Part of a small language model's weights: vocabulary 8192, 7.11M parameters.
MLP neurons of a small language model. Each row is named by its layer, matrix (up: input weights; down: output weights) and neuron, and shows model dimensions 64-191. Each number is 500 + 40 x the weight over its row's rms, rounded and kept within 0 to 999. Numbers have three digits each.
After each neuron's rows, "fires in" lists the words (lower case) most often at its 100 highest values on Wikipedia text that the model never trained on. A number after a token or word is its count.

L3.up575:513514525465470525421506501541560446443427556425512454467530556435572499514535565499498519488539516494499535473485500557535497494541480441493447522509505455580581547473496598518525474493517541483457553526553486503498433446502537507434507543517518498517480456409543531495572464509492475468514534432549494418552533458544505492509469575470500498495486576499393403534443507495432542490478
L3.down575:548506465510573483588499509499512459560499513530584533487455461440449517546521574443498493454566439502521452448460507491498539478515496488515483505502530507419411507541492555494500403476450524444553464447483478504459499481503478555458427450418471481432455558472460520504432537480513513477510485518488430549575505438543470490600467437561496496521508479528537543533498531456508573456525
fires in: "3" 31, "4" 12, "5" 7, "four" 7, "2" 7

L6.up302:438514476492511427495540484514499455496464496461481485464498490567518456468566506466541540537440502521442491564483517585453511531464463486496487469475483469521481534451444492361453498517439520588555455439522526553537473486499478544572440533473491534553521450538476548552521457542477510474501530472484482484502508447544544519483480512499486480471402490534552527525425500468570467484507
L6.down302:552519430452547481513541478600494508533531443525466501535496571471495508531511512528501525475456479456512565504445493470419483447581526569464476478479523441492470514465495557503455510472497537505537568454489452597516444498568452480528469531524500520587493543520575443523480533461575492461464549494550462537439475512519565504509484537448481475443519453562499546481551523493497526499487
fires in: "figulus" 28, "l" 7, "i" 6, "state" 5, "cambodia" 4

L3.up610:525444547436572448508470494469534411477525474560560433502505450493509468505447547467503532558509473538508511493460575451496549510506501491436418518424483467538481474503538498428555470441487511423526503476519497498546513512477508497501533449555472555493548493521563490498531537602509487480544495534546526502550559481445490527498498454484536496532507519449516581494573508460421546505486
L3.down610:500460431598479540491455525520458508481473473483452550534466504462526527548518553522524542514516537456479459532584426460466465518471496455516506514551456513395500525530461533565471470479495452453464523531459546441452475469467466511537533517489603486477487460562433545474488572448477479595478495498469453502467497514477489423530477579512474515486493455530493442489539556420532538432496
fires in: "1" 75, "j" 6, "similar" 5, "such" 4

L3.up316:480540439498512469467531545517569420442524505490540600523536440508528553528485454509529471510489537559516479482486492514455576493517461513488505505581470488448541530521466453507478529542499503451461416533540459500526635427480516569508481478539492468533547518485508530464527539467488534354444459529477548476485437444537490476538532544541490472536456442554464456487486585526571469486531
L3.down316:407539534481515560525452493498461532531547432492433428515504559550450453491550466410586512529485462478463493513506563505390485521530484531522529516462516455464585466514534493432497538503501484494459522518484500504564418511556499511503500493555415510493581515469495527456549543498523554465545524496478456469469459439499442485496464455524554506452507523487528509450533466471539512490491
fires in: "career" 19, "full" 8, "out" 8, "goal" 8, "more" 7, "first" 5

L6.up673:551597481515509543441500595565584475501492541531477549553483532487473447571537510472528511480556511448510485548561472526439502487552436444517511477514524532534456502406538525515530535514464482484551474466479451464483483456568577481451508506580488524509491458508496369461488489471493467500547473456436502576458494446492571523496552504499560496526494528499526497524502507507460519479507
L6.down673:549458501452466500544460439481569464496424485492508513477481468516403522455465486463479512500441496514454483548449550459598545441515462449458516488471517479515487502542481500443426442531485523515531478541537442475572542478495436466520520588436535500472484458559499462437486476500496490468490465431427425540452475482514504448539466425453499469423527505474467443453462541507571455468466
fires in: "which" 29, "where" 12, "soccer" 8, "loan" 5

L3.up88:546541488419456550532468494468464493529475460507539473545447469480457440474470580416499473445489500481454521456467443479607603552456529479447558494469544470485439575470580502505453409483470469497567525471482520512519473519510515485531430598524475486439402491549585538472471535504503557528481516562470508531542546495498570523503541510492529554560535512515451546473518495500404496499514
L3.down88:543496527500520437523485512503497522410542466568461547507574468546569508561585440608453557516513505564586499555506468501465454435457494523505461476556522508469580504492507443518516626558500547558427500490450503513499578534483498476470544445515513472484489526480509497541460445440462465491515424501485498504554512538532431527471514526475465502474575548496498491472537494541548500427460
fires in: "1" 33, "station" 14, "mf" 5, "former" 4

L3.up25:590527532498535513450547478483514512476530515512546481480523447440442548498467445565533449524496504538462572480465536565566528497456445593542498518500452499574529444481444546508543514419526511450491468505472508494511538471489484554525537526497466536519574507489512487527463533489538570500467530519507488464542491400487469484475464517397443507505489489536441500466574455511521539462491
L3.down25:490451488524519506524446532449507511595475485485497466516521448446537515497498560546486448564528504485476512473495535505497539528424442531441476493524523458481455576513508473466531565555553489540469537477512499529496595440504543546535535536488526515492523512599537414499516500514471474477498556502532522475486442504488470449461523457444450500576436519555467531523520458493509508497506
fires in: "under" 20, "at" 8, "chief" 8, "director" 6, "according" 6, "assistant" 4

L6.up211:528538489482525483498553517471494444496532469448490508547522465494551485465462519449488536517500505509595508483488468525493416510486505499524528500517470544505459512487487470490454509457509547552464465513510493509474518547417637555499459429517509559505494475525463502476491516498503481546533434576606516606555480472483487554519415540508382512464564451537553453423461506497508437418521
L6.down211:444490537453519486491470560556488469479579524598458518489514514504567500527477520434501424543502480482542571468511487495481458516442495535489463518492495530445409493472524496528554458480486468499486501437456511538513511566397438510455421421560497483534444500482524491484542511494439491453409494552497485362480405509424508456500496480538498524510522553461476482511543421530481546537523
fires in: "i" 12, "l" 10, "td" 10, "t" 9, "co" 5, "diameter" 4